MLP neurons of a small language model. Each row is named by its layer, matrix (gate and up: input weights) and neuron, and shows model dimensions 48-175. Each number is 128 + 24 x the weight over its row's rms, rounded and kept within 0 to 255. Numbers have three digits each. A neuron's up and down rows have the sign that makes its largest values positive.
A block is one neuron, or neurons of one layer that tend to fire together. After each block is what it responds to, as a language model described it from the Wikipedia text at the highest values.

L4.gate727:142129125117189132132107190133097113173143144113083154119094162139096128086166133176147124099090161148099118129138102116135146113137149115155097102156106130108155153134100121148157158111101132147146148150130143137100133142132140124113102134156140087144112107137156128078107113107087085147116136154088142115159160094111158066139132136083103164130094131145145120146125123145133122154103
L4.up727:135149156143130127123153153155115110117131165099074150061158118107140152113094125145154143155130137156137131116133084120086136070142152126167105132135110144079158090123139121152114122133113119143137145143134160144076104145148109115115158135129107054147147124103110108097105146145118095123123111124071162122120096166142137113121109122108124172136103134126112112106130127154108133134094
Responds to: Words before quantities. Words that come just before a number or amount, such as about, nearly, fewer than, minimum of, up to, 5 to, number.

L2.gate380:078107125128124125100133180102157115114142159139117128098129092146071130141098092117172124098152141113129107138136131147127120092120109108094101127137132101118162098150112144168098125133115140154128175100179136144154144140107113143146119153147157115156119129109129142113124172134149087108121099173140132096121105130102127143150126110140119161152087072092168168116106111163147124154115
L2.up380:098116094163146157143125156140144071113112113138134126132118139151136134159132097112134146175087140132124122158139123099146073122131167137127138159098118092119136121134122129146096118137122135146075159117163154095144151071127141127147172142140121162118149129134179132141108141118126114122132109143144118098097101156162177110128143113119143107124140102126139133141132132143137113143085
L2.gate500:118150128119106155100109163152121129082120106122110150148117098129136112102102129055128100134101115062105153103145117139178137111138093137121113151124130111092131143143090095099131114074125146157090131113155142111122158132131134147135106119120164148146094099097135132092126127131098138124143088102130108151120122150125113104144145150082111128104156112126126171180126131105091155107113
L2.up500:169127150096122120136151145135131124123132108153077132104138139108154098130097151099137089101099077077077111118152117119112125104123099128124143158135104124107112135133102125143108116116112135133085162099144180104115068063117119155091159119158100160103143096093129126103110130087114132153131108161157126101137130139161157114111142114171106153149116107113097171090123095159150107091108
L2.gate1357:098123126104127089101158106126133089115135123124133121143121128161134177093128146148145175110140087089172121139145167117096157126159136131106176106104136123128128094158127112118143137089148144160153143134124147089162093122124136130159136095177125104147179094162117146086119126106138124174149106170128104110112156136113132124119141150092130100200150131107144114174106131149151136176136
L2.up1357:139180110148165129156134136161114109151123117154120173116117151171149142129118101074117145150112137072072129108169156142141156134155118136140112149118143115104112136145136114145150137121138136123129146120154129131139113139128103184123096138106109130096152149153095122124148114094084137134134065134157119125119142167109144117135162121099105091160121122143144154152141105179148133105141
L2.gate1677:102118106132155163111124142123130169164141115181117142088135150155115141119114136145119111138135120111139115116134124132118135107141115141134154146143129121083124148158082111104153118130127140160165134145125169097129149141120129128141158145175165116105116069173099115113142108098128126096146116116142114113145126098082154141163117128134153111184130093098132115146141117102114090163135
L2.up1677:090117086151161186125133142134129113127142126170112147133147117179114156131114136112109125144115140139103129144145124087106131132137119179108162127132160122084129092133098129114107129151127160097117130116101175114128159162143132161125145104158162140136092082179098138119143122114135132120167099110136109138117122147100156123145093121124177145111146120126152164147128133114113136187128
Responds to: Prepositions and the prefix over. Short prepositions and comparison words (at, over, as, than, up, around) opening a phrase after commas or at sentence start, and over- as a word prefix (overlap, overview).

L3.gate38:137125140114160168142095149103120136179146128148116140136140152137165125074108144122161107106152076141113116112149106141134181114113134144123116175125111182191136141115124115087091123133122144169143160124144113136104151151149120106155147104135164122150123121104080088099103103133114104137157150128155124167093132134107156139092141148175108133152090123141112125165107163120121138164168
L3.up38:151102093143172141107139165137134135128113099102163147153123113093153115125124164124146099144105115129114165141145125097122116118093155154149112124174090128131128142130135119054121138150093161131161121111090100160100128172164143091106121117143151136141128110126135122149103102152116182135154171156103141137093123148111123166134166099149134156161122135167156124118139128133166115162109
L3.gate124:140078145125147148134135110128131129162101124159095116110129158157158171091134112122135125084141089107138069112121144158160137114162093127130106171143121146150074143125090106133132106120124140139172149096156135144157140139120094138151125127177151083130114120102086164111078126108147087110105133139098118125117121143079143108110197118135132148128112058123145136156097114141098108141168
L3.up124:139116135145107130128164069132123136105164185194142115109102148139120125147139109132107097119146146123123099128155148190100188118146118120123105130107135124107146115128116134112132122106148143118138078131122149173098175102139116117182157139109127112163145130135105128128113149107119139108138103165101118121134142136131161102130120153148157102170113107116150072099113140088112154136140
L3.gate404:110125091150133131110128107130149137107157153153126081093133128127141129088093072163137163076137086169130088153097115145138153148100063110113141168126132152144174112132106126099138114136117121149133111139160099130198149119120167126121145087174126147119177152131120092121080123137138157126105088125156118131115126129151130081178143144093126130127131109129153135130157128148135161132106
L3.up404:110095098136144165113154147173101107133114127114079144115136119098145106122151144151126157069158140115157117126144115100162151118053097201099142128145158102148098111091137112126138123104083112129102164128140094112136105125138116075169115101120101143119158112126133135174076140158107147111152175144127153150125135172136149112149145093127070081102138066168145111146122149119139164106121
L3.gate420:089076161120134129120101121126149130159146096164131116139055097126155107093138147104160092107099095133114101116155131062129183135121085136126162154121094179099155178111139112143178166148119092144162110124165150144122121101106137112165113108148185101092159122165091116113121136122137099124142137139170130153134112131109146134116129142133115131145107088132084107154092118125144141150146
L3.up420:098104118138163139121091116120130135102134132175118181163132092108130118119148127137136098135139143146115094129138103072124168173138131115111114136148114149133140111148132151115124153159078117133130143117097116152117098171120184113116147105139127109102145134129127181144117125172074082139120157111135122116099115129085154137151117098122146135118160089132152169117118126119142127132108
L3.gate508:120101099139132093129092110131155160133104094132126111124133109144145084107119122119143147112124098138139106098129114119138188114126125128140115166161095134127114119155107160084113133115110142139174098113139134127119111131137121112100136124077179138104154141140145092083086140134105180149160136140081113134096145145104147116099112114122102151105143076154132125154125107151102147160094
L3.up508:149112121161148172104075135139100148174068151120080104140132139164146090132124125142101129119156097115112119082116128174132144176160089136148142173152117115116137183097134102110140127166126149140160131091125155145124123154067120110144146156100090089137120120123084165103139125125130102125127162126149155102123164102093132090117146112166094123136164113094187080179162107140143139117143
L3.gate824:090105107130168129110143132081174149129111151143142100122097108142164103150121136139111072111119143131144114100122167176149130117140085144067135148125175154137126139083099149104103136132091136148157123084181102154146153146069127122153120116095151118074143141103134155156108124116126109120107127132147100130147128156108131131118123097145104121168124102121143156139120136131095167133123
L3.up824:054138164115138121108135141133107139130117086070138099128154149123110133147123130147161117122111100096151102101107128113128172161141098121115154124144129132105150137076112107092122090118121153135112094153123095145156080176134142117124122116108143080087131131138098149158111093152134140149113091098116088149142145081136136099089152139132070119119127117135179105098144134117122128133098
L3.gate944:097077091115159168110118153174120098128077128113130075112093137155140118135112149131115099113116159144139130085115116111164108155116064174162146146133148146143134169142120110132140136127113134134168135149165173142108143150140134110072096123115101144153119113157149160097116158102072101125130129107170130145131121139118135092159161121100140143130127124132128145145112139135146125120119
L3.up944:084102091148123115129088183113162137132116119114134119094092134151129143160133123101141113088143145107170135131136112108131179120161101166161150151088127124097145161134125103082147147150120153109083125174100123132126135178150124129120150143102081127085115104158129125163128124136114129162135149121177104140123094151118128112117164148103104124118110122131121179136118144110155168110158
L3.gate1456:079089168149192112072124136137113136133130154135129126169126119124117110077130133129124125118121146166133056094156097141104125131111116167142142143131120134148160115107114109123164146127083098112123127138162113129126115125129096131159145118128132135124154128128116171122113158107077084145189142116109116125100125196058184141126129094098164138118104137146143118129163152096108141116125
L3.up1456:144099128150157170151133155130105129108118116127113142147150141142146123101075141081146104163147135143133110151141120094159149123122138130150166146078156151078114061122119074097124134156139149126169091107118106165153109100190095110116126108120140133110131119121131126095078151123153110154125137125132128137099077109149115146090131104112141132120134090090099137105150094115150134117121
L3.gate1559:119097110110178121169112164189114132166152143125118127099119094111100139093129130120163107125127116121109093073141097121120146090170120116126124168140133129152148139088150100116077151149140123182159111118123140154143107138072141109141112151160131109127133128127161086142134096125093137142133113149168146148105147156117179093165152135185132124112148138128142133119091105132170123164173
L3.up1559:134131136104142152154125152100137117080186141129137114108156148157170111095124136154113119166092145121146147117087103138123193102083078118115166111145159119130131147075120158114116176108123127153145107164158137138121148127111145130141104137125120143135105121142145106136149142117128153141086156128158118175192135140086123136147073084109105093114122120128135151153186126156143139105122
L3.gate1661:105111127134133118124130154138103121139093123115108127113091124079108143136149100129144093091152127135126122110151124096110170132104106128179119167136141149128154153127141140090142113152115165157101100129137165131082106139123151093144127104116155095142113124162119130145110166110103184132104154159132110126129142105129136102116085140128125133160133101152127104100159118140144138187158
L3.up1661:123064113157192142121120119133136107099159154088181144111203110130139109107115165138114098119121182149112119145146124127139131148090093154099122096137108102157092149136109130159111128140184097144117134131089119097169098118139143153138115152141144125113126156137118094100108153169081112152124151147121150148106097174097154163120147113144136126123143087167138097109157125107147144143126
L3.gate1743:102083109131193150101129195127117093180113123178122160133086162159146093094133140153128102109100128100116083116132080136184148108098140105155145148122106142138116171145109159111125145125129134177144127154165112148118138137106125128125105110107149125169078152168122155142104116117102086142171161169139118158156112124087155108129123132131096159149148127146103121185162156137103149099125
L3.up1743:085127155175156136127129160085127148110116134168117154130109117133148077152126131124117109118113139119120088119090102165136181128133123155129157105125153113104098152119115145092116166174168119090135122107092120119098113095120178162123145151108123124129155152130121110152139138121091158112119137156111137135108070127140153140151131143147125111142113120116105119121144076125149120124105
L3.gate1755:095090108084151117108128169157061139161130101101142139136147109126131110131135134176130097135169129153145108108140105153137182136125100136131106159142095120141121147117144072132165154119110174132122140137116121118153117144073117090113145162171124120153119168106144149165109134134102129139113117131112129118125112171151130168102122138103130132109097117126132086115099141178121139164129
L3.up1755:121145127145070154109106175123142131081085129097152122120106119097145172147142125156130126137114135098146123124118151088140140150133174135160135142110087126108168137144154109094114149127163087088112117131143138151103147124120121106164162092109106126067128101075113169122119138143165095156137139181144147144103137138107149138127120153162132108138116103125128144117112128170133140137121
L3.gate1761:117100129095186157179100190151141120130127163120118148138139167152113169113134111121154129115138120132124099118132112124141161115148102158083152162144101150126098174135110137104125103116110143176139128123151100105100134133133150127150136131153124121117096148109170149129100094109126085150147147090128135130086125097150122183158123118124132137077126123091142126164107134174132147161105
L3.up1761:118112123164115133134143135100140137156142088115153130122118142139165128094163159128129141111127141114126138150159156111128109095103140120109149147108148120136107125112066111131121173109152100134188136100099103118135127109137162168168108152107151156083152134114132150115116177129092136125110115166133074122085137136104095088094152151171101101121143166135137175143111128181108120094123
L3.gate2158:111119116140113092131068113143124142140127144125087147102126133120125174110116088142124069129119161109141129104144149154129145145143099093109134125097101128100130127159125116093148117097156156159141151095146149128114114162102099150154117113135098113109155140111129158154144130109135098150106074126086161135112108136133146117142164176089142125135097135149171120143121107147111094086146
L3.up2158:149083144124121122106114067118117143141120147147114087102103135130149145133114139119113124174115124100174151135166121150162160159183121094094088152126105127146157110133140078137161091130120161108135096119101131114132130101069169156138097098110092100090164131113114106110118138138164095137136090153138139104139141101107121129152151145127098133131164125090113156133139119177115128131141
L3.gate2172:105159141114191121136170167093163143156127098161116135142155160147173182101145157130145110109142103122168121098122107151161133087102107151154131139134125121175078144110082134121119133154129150113148099099162158159150124135141150132123130095164161124100151089108122124095113163088088110137114094165113138091091099094142179097137131144091083129141158096141091157078155106108162137136124
L3.up2172:153127115155162156127121104146111107104120191178137115117069122157149052134134153095103146114123170108129088142132139101105165150126141181115146156114131095111082154138082118115151161135115106148125149143172094156100126108115077106130113092088109158123159143126118182130111111112104075103169109134188097147136112131136124110139084135139106102151120100157122085142093138130112131095103
L3.gate2282:098120097113185104134123156132133109131159137140126114147073128104178104123156142160140084101082118137123112152156163156156163112098092117120125095117135144088152130114128151097159136098156143116129058159101095082120128138144101149116126132123096142153171125107095134101121148117105102125097128148117148132149156098102108128134140138139121139150130136123150130120133177118179136130129
L3.up2282:144159161134132113181121114159106122077124123141112127136142062132134139110145121115148099075149090144168153112143138141153138127147105127149091131153132160109103100140107112124154135108144104139108159102127147135159136148154107127139042123171131112115160152122106135121104113155136116158098107131093112136128121137156101135130097133134118101120119114124190188142147140145130102133077
Responds to: Prepositional phrase continuations. The word right after in, at, on or over in set phrases and place or time expressions, such as in addition, at that time, at the end, over time.

L2.gate26:142084141154105128156099149083136126130140093150144078114117139134123105084121103137136091098127144128140093146140156164122116114108120163148144145134097148137137143142077150106063135105115156114149115134126075121124137100125129180107112148144138110136116169135105102107120171136107145126144136149177135078135134145091142130121128071113115129165126127150120136150138122111078107113146
L2.up26:115100141155160141117153139154158164163132116131103109148119137133166128141123097085145152090135105163133101128114052140143135163159120162133113174133121155117083093160165122108159140103113118124142120138108112107166133117174110107101109135118113124119115179119112159126108098137127114159141139132144129105159108144112095135099144136149135086150119114143089138127126112167102139107115
L2.gate538:118109132139095117138129126149137136127150073139131073137110138116141129141134114141126109138101141180134116120150128119167106143131095141116094091124106137156172159148091091127133125137105150151157105119123104156109097130164140124132142130143105079109124143108165141104148138127100118101128134163111124126086093086096205108171160113114116131141128110131132104137099132163090086128143
L2.up538:089164111158126141120133089122117149135151139138156101127097160117114170105137110118132090153098130135111082091104154114114145121181106156140132099120122169159112160113089125142114111165136164139147101128129116149122138119122180113123138135158146089135156175071134146146148174155130157113116165184169106128107094079112180145147112099105136129145123124115140109127083136142135142135141
L2.gate620:120108134107159124135118143114095152142072123124118136142066107138162145088138145123120102111133105108140097152075098140145086147117122161137080124129088156140101138117120140109130121137104167095120109120120095137125126126110164123123110115093141142114135127150099131154137115097070130130131145154142136129139117130123110115129157124150101128166149125179159127121129084167094130158093
L2.up620:090093091079125120117136171143105122131119098135125115146147169153158140097133162149133130112102110105146075163144153084138148117106115147142118136094124114162147098080143150151141123158118112164117145147144106122153168140123095139127145133122159107114160150100135133125128068113122110101106156135163157103154113155105161155136098122135108136178176119138172152097145116139129146085114
L2.gate1488:134130103168099140116101145108134107155143115126129165115140127148149162117149112124112084123108119137133100121103149136138117141150116164153154106107120115130064133127142125120115155118129123128156112134117104126170125125124141157149101140140168146143137110161141167108163117114090132155137177114094099078120120116094110123117109110144107094141126095158136137118132141081107077131134
L2.up1488:148142130121122104129135097138156134107108162129134130154070071137151122170126154163116133085106146158138114160146131181129086116147131154101155150129112141157138098130101126121156157134089087158156146099123096116153125077123119122136103149114171093128097124124119118097124075114094066119128131124143103115132120166108104116165122091112136097104163136193104120108123111123124117112150
Responds to: Place-name hierarchy connectors. Comma, in, or of right after a place name that leads into a larger containing region, e.g. "Noordwijk, Netherlands", "neighborhood of Brooklyn", "Tanjungkarang in".

L4.gate1280:094155129135126105155113103163096167164118168096145134084118136143089144087105095148125147111159149118180098131151144175146110103160087100141138126121147119141108124113092114128076131158129128141118123144152132123134181124113162135137148143144065125149140102184091149132100126131141097140132106091161148135131151085130136149165112144140146129128111115162149179123118154078128141133143
L4.up1280:088131072139160157105116136127121096091139125151138139128130126149121151084130148111155151170162153194125123142148116142172105152145142134118100129094142127136164164103109104113137100129120122140112145112112109148128132106152158110157098156137164118142142106095113107105082127132128108139148132136160089139135095108116158158142116124156099153103137119114142155109153100124132154121117
Responds to: Fixed-phrase head nouns. Fires on the noun after "in" or "the" that starts a set phrase usually followed by "of" or "to", as in in favor, in addition, the end.

L3.gate238:169098144110163158103133150146118077149149166132148127099114152154131128089146147094139121091161120118130156063131162083127169105105094098164129166145098121127179122127121126113126115158104096134132114147150151102140119157110116110107142119199126147125125178129128134151085156103133132143143121129152119121125094158160116147137121125120105149129128112091126085120079101089099116157162
L3.up238:098142145168164117086156124125162099115086149116114137140139136145076121136115110092144088084137156131151165108082133130126119119132126156110117124104156133148125132127125128128115149120172172121120096120108149122119119127133157127080135089137087128135162112163157080099090107152121139127111120110067111101107126117105123142076100110119148131149122122140135120173148136143168157128133
L3.gate335:116144136117153123098147114151128107115110106099056138116135145099122097107094141138132145123106154115101165152145137092163154141106109109109111123139120116104103170125174092126142119058092128128128112120145153138152139127143088136105113136115116095158127139098159138098109114135129090105108143097149110117125144127117086102062168140082120120112127135075120108152146094148124104119157
L3.up335:149103145131150086099120096149106141086099145146125134131121070113167093106098118138117135127105139106111130120112174069134174102126108105174139139137114136144159118095113120121095155108100142110130161124136108105099163178106133161102107107132123125103119173130133112066118107088152112125132172134076099174128121181152139108114100111120142071130094139155129116135139114147106140112136
L3.gate479:150150162115127113141128114138104134134145137179147143130117147122129094119155094077142127133121121119120112144165082104143127107177104107110162137083121112070121170138126132146146138097110095185156173105149154098093154100082105134140124129139082111108098109108130140115126135126141114171140153112117166159138089134160145138122090144127104135147182133136126090142148120102148104122137
L3.up479:096131118165165113119111136180095100128149156106137168124136147126160151121122130111170180107131146123123132128130106137141147091118124181074146147071131137155126140144122132146119139115082151134122133145110129109138126122096090126112122141128157130118140142141148140158110112135109111157151146179148092120111098124164094108095162154146099144136125140122144120134169143191140109118089
L3.gate531:115131090101142121111132142130120128091098098109143187089133113097123141120144114135140122094139098100121174093162154127114133140145081158142160120132134141172124156139140092152074140112101136089128104185113125114130152121177115084182116157128139110104150094109143131095077069104093160119134097135165090143109174139092165126100117132123106129139085107116130099142166139102145131117113
L3.up531:135137152136119174109133171139095122124157124121141129117103147084137164080112150114159165104143110127122150118191121086136138169120149155148145141072141106137146140131099120169111179083156152100094093124104134118157159147183150131142149114155113140127148139107146126096076103128120153160131122140127136118156164116124157137102125111102111072093114139148123093193148143121161116134112
L3.gate772:135143135140152155116102125129126123101121149130080143132155122188146111102143121112125132161125118154120110103148157132165130090153128124170116111134130150119153120156171129110122139150130117079165132118138115104114109108113182133163137144144159113060096116123116123089122120109134131131115105123132073125100116135079116149130135124088135181125104154112141120116151136170127144152065
L3.up772:152145116105138108163100167140137122097115131101128196126142108136109135102101118117141136120125088094165054145119118115149122144141123150167148127134115145092142133145105089137199116074126119096163155114131114118128150137132108115111144096138129122124148086075138133168104116136157136108111094124148128107132121133163167119133125104132153173125096182184132162133103089113128119126109
L3.gate950:145097131127100148126134099156079115133143130133096088132129171124113088097124122152117139153142126125140165123113151123137128046156083114129151122102149149149122098117100123128122097120150098149147108161144137133105131093138116152134124160131119132123116126118151139106121159093154071150150095132125114109172139153111078117124124162114138113093122107120106128108119084092148171145107
L3.up950:123130116128159108102129107096108121115123222113120147125152151132133115107133133143119105139128135168133123136108116093105136139114155146132147114134129116129115112137154118132172136157134122111106120121090138132146089128149109134125162123157140141127132110088174121106133126108130154142144114065136112131132135150177156114118114112121110123139156126120091099121116094147083141123119
L3.gate1147:122126122104150139121109158100138135130120141134134170135110085180111133170132167160148150145171151132126136104135090132098093127112145152124175138114129145115177143125149136168107132143111090121123150137167141110153132147144122118138141115177100122135090122083116112143110116124122080107126150143111137160109168140112131134101074134112117145110117156180145119131114139131125131180149
L3.up1147:138129152143082143140168116143133095117134166089110148124133107082133103122136124123153132112122148140108111134122131101123141104102151149074156104148154115091115152123136137108121127115102125133111140162121144148139147142096166146138132127104064107132118113154105123139126138160146118121110088076148131132104104167143109148136133113116102090135165094150166122150130124140103144136104
L3.gate1245:132098125137168128137090167150125113142137125119130180110094124138159164064128154117141115112156107131124123113152106148138106125123126091139168117060142100119159152107099096146145128122113137156139128125164104122131121116145106107134139104120130126178091165148110134138103113147146136138114142102122109099129134120122108124096112135132110131143119132128184092116124132134068117201118
L3.up1245:104150138149135179107156150088124117160144120181133143078120127115140110120150153115110141104122076142144170116118119130161072149140120097134104102110138148149156130176122128170152107112078145133137128132157176109138120150128150127095122124113135125170129130170120121141099111134106094131128114076147139156125137105125105128092120072083102150101109146132108141166109163175130163109110
L3.gate1372:108125142114139121081164109071104160111133086129119096089118172104151137168127113089154133120173156132144161094085155106142127113126103109174157128126139155156174123124098121107124139154116192142119110126097134157104125093122139124086139138169159173124152106145132137166118114133107162151136130144123132134103123142157128139151095158104104145112162113148130137111098143126156164099141
L3.up1372:091144140100169158100160150123144148147128134128117162160142104145138139122138129117167168127161140138125134073105115150134157121133138144158159145145142156119154143120128126110085168109065183154121174159135117146084122100096126134125163125105116123161109137157105137128121128139091133162140114105104128138116156126191137130177145129101093098144107111123146133156113105165137129077099
L3.gate1495:182105094135070097111128135127139125110084168097105120109140128132152106156089130157132095094165163113133132111094135144119146110122095146161132079136096144094154112140164109117146118131105151145127151132124150066128146140175177147146145128165122145133100137152115130121129091107135164148124112135101119110106174168140141159164196139122092146148125112158134095180082156167126120132157
L3.up1495:137113106166108086124124131129178120092144147125099123117142101139118091123107150063092061144141145113117115110114148161133103084132089145172172097120136135107158112129118106135114144118126136135128169092136147183190133139099132159149147123119123100106151078125145124111097068098135141142125128102138116160122150120154125122099153090109120111084113175078124141125121139127133140133117
L3.gate1660:161132104107113130163100093144143103132168146142142170146131111147116069145099103134141094102144117142104124130105097164159102118150109112088132134114163137152185092176095131125116132141142160101132143127139109133113115130116123077127145101119152100090138137119093118138148156115139116121135140124137135108094122098133174133120114137166087105168158133112193142109105124151129094179109
L3.up1660:138123154182164106127179126122095137151131110122164115162118110138142130109105113147141142127141146113117102139164144129142168080182123147124118128165162097130112124155115130123144153113138138119145155082203139087114063127124156127163129135122130122119099088095098104141144066115114116144099091128102125088150110110152106123130118161189150147178120087079182139139088090118151149099155
L3.gate1736:135073128109103105123146151126130129122133084109140143129121141096128128169160124119120137113130154077116142111127124095135111123114124099127152146146120167117147096110129084137141142117112121160138132154160153106095156129141101107090152209173154117096112107168106152098115120119139123127157070159125157142139120095130142141130122087097103143101145119132129137146092086094142129154139
L3.up1736:134094163135139110124154142142111111150128125119150180107155126113134145155137150144118105077146135101096125144136144091113115127116152129123156083157117123156172118156168098118167134115154063132121113139189072131132096151096139130084191123113153170128138132151127105137104121146109107131126105127155088055103140103093062094104125123101132141149141140121132082134095096112094112144114
L3.gate1768:159146144093131136156118111170125131114155105129121115082155133118142115161133132162138135129146128125133126135105118114105119158138109130148075135105153070159123141119145099174123120141137112137125151184099102114133123138148106153122101132102157085131160105167129138123126160151102103159109108149103130059129124122121075121127155115124122108095115115106130118128175153101084094149116
L3.up1768:172080106168102176121144110124111126124169110124118153128141097135139105135151106123126140134113098101128125111116121128154151118186157157114114156105107098147161142113139128152163148120129153156118143151145142124168109173141138142150135128116141106103141095148128113151146173143150129160125144086170147123114128096113107068128112085158128106145139128118163143150159131101125155166102
L3.gate1780:145101132120175149143140132162134091173125112105095137092102128150130165126139134158128109070158098101132153078134152119150136095145123083108107147147164135135115106109106086127160114121136200125127123137179136133125156121141142083139137109125156118112123109129128127126084125115096109130151124124099167104106126093104130099116167098137130139129167085106135138128113117075124106105121
L3.up1780:082064139115168115151164102141141090085126099129110149100134115129141139119139138116177121102146094137110162118149117133132117124129145139138131086101117113131127132159149104113116091100095120127105148126122069108113116120142133121117156111095126136120114144156135121111106117140112125120137149157165112124129121109127125131181144101139156166159112139103144127149115141089132107112034
L3.gate2226:103133156137125060125168145150104122114127118097135099128121145159103160120147136145153113122119117115118155092169088131114160140130082127107152149103168147130131103115097182157147121125138140147169166144190108124153144123172131101116129111108126154092124150109135148094100133150134142128156147128136140149142095115095192121121121136128186152134116096141131116134082136111146143130101
L3.up2226:159152143073158116117127128159135141103155102092048116109116119124148167142118169113112137110154125117168157119130178115162090139127128152145104110102108137134137137133143141142155107117114139106120134150108132141126199148152096077130128114157148089094138154142120099184101134139134131098148115066099130148128131147130122150121113112121148101107118095168119154111131165121099143161137
L3.gate2241:153107111108192096129098127158118100157112103121083135120101124121168136087137128114131109105121121126105096133123130134139151066132096137158151100114158134148159140147105088105177141128122161117147125134086114141134129145129087115129114098103154121075175087187088149164097120111117130122135149138132130108101096113078140144108163164132125151157105143123147130140114088133098078111127
L3.up2241:122164141151171113127130110100158130111165139131123136135131136135124160089183115087127122141094103108136151122148141139132182112123111126116106142090143096127133102178144134128149136103111158104090121128140096159134123160151140145092103073105156127098141146120105112100147145122116159109152126108081119138124117169121161114092155197148133143135171134136133147176128122137174131091113
Responds to: Preposition-like word starts. Prepositions and short function words, especially "over", often as the first piece of a compound or multiword phrase, e.g. overseas, overhauled, mid-1950s, as opposed.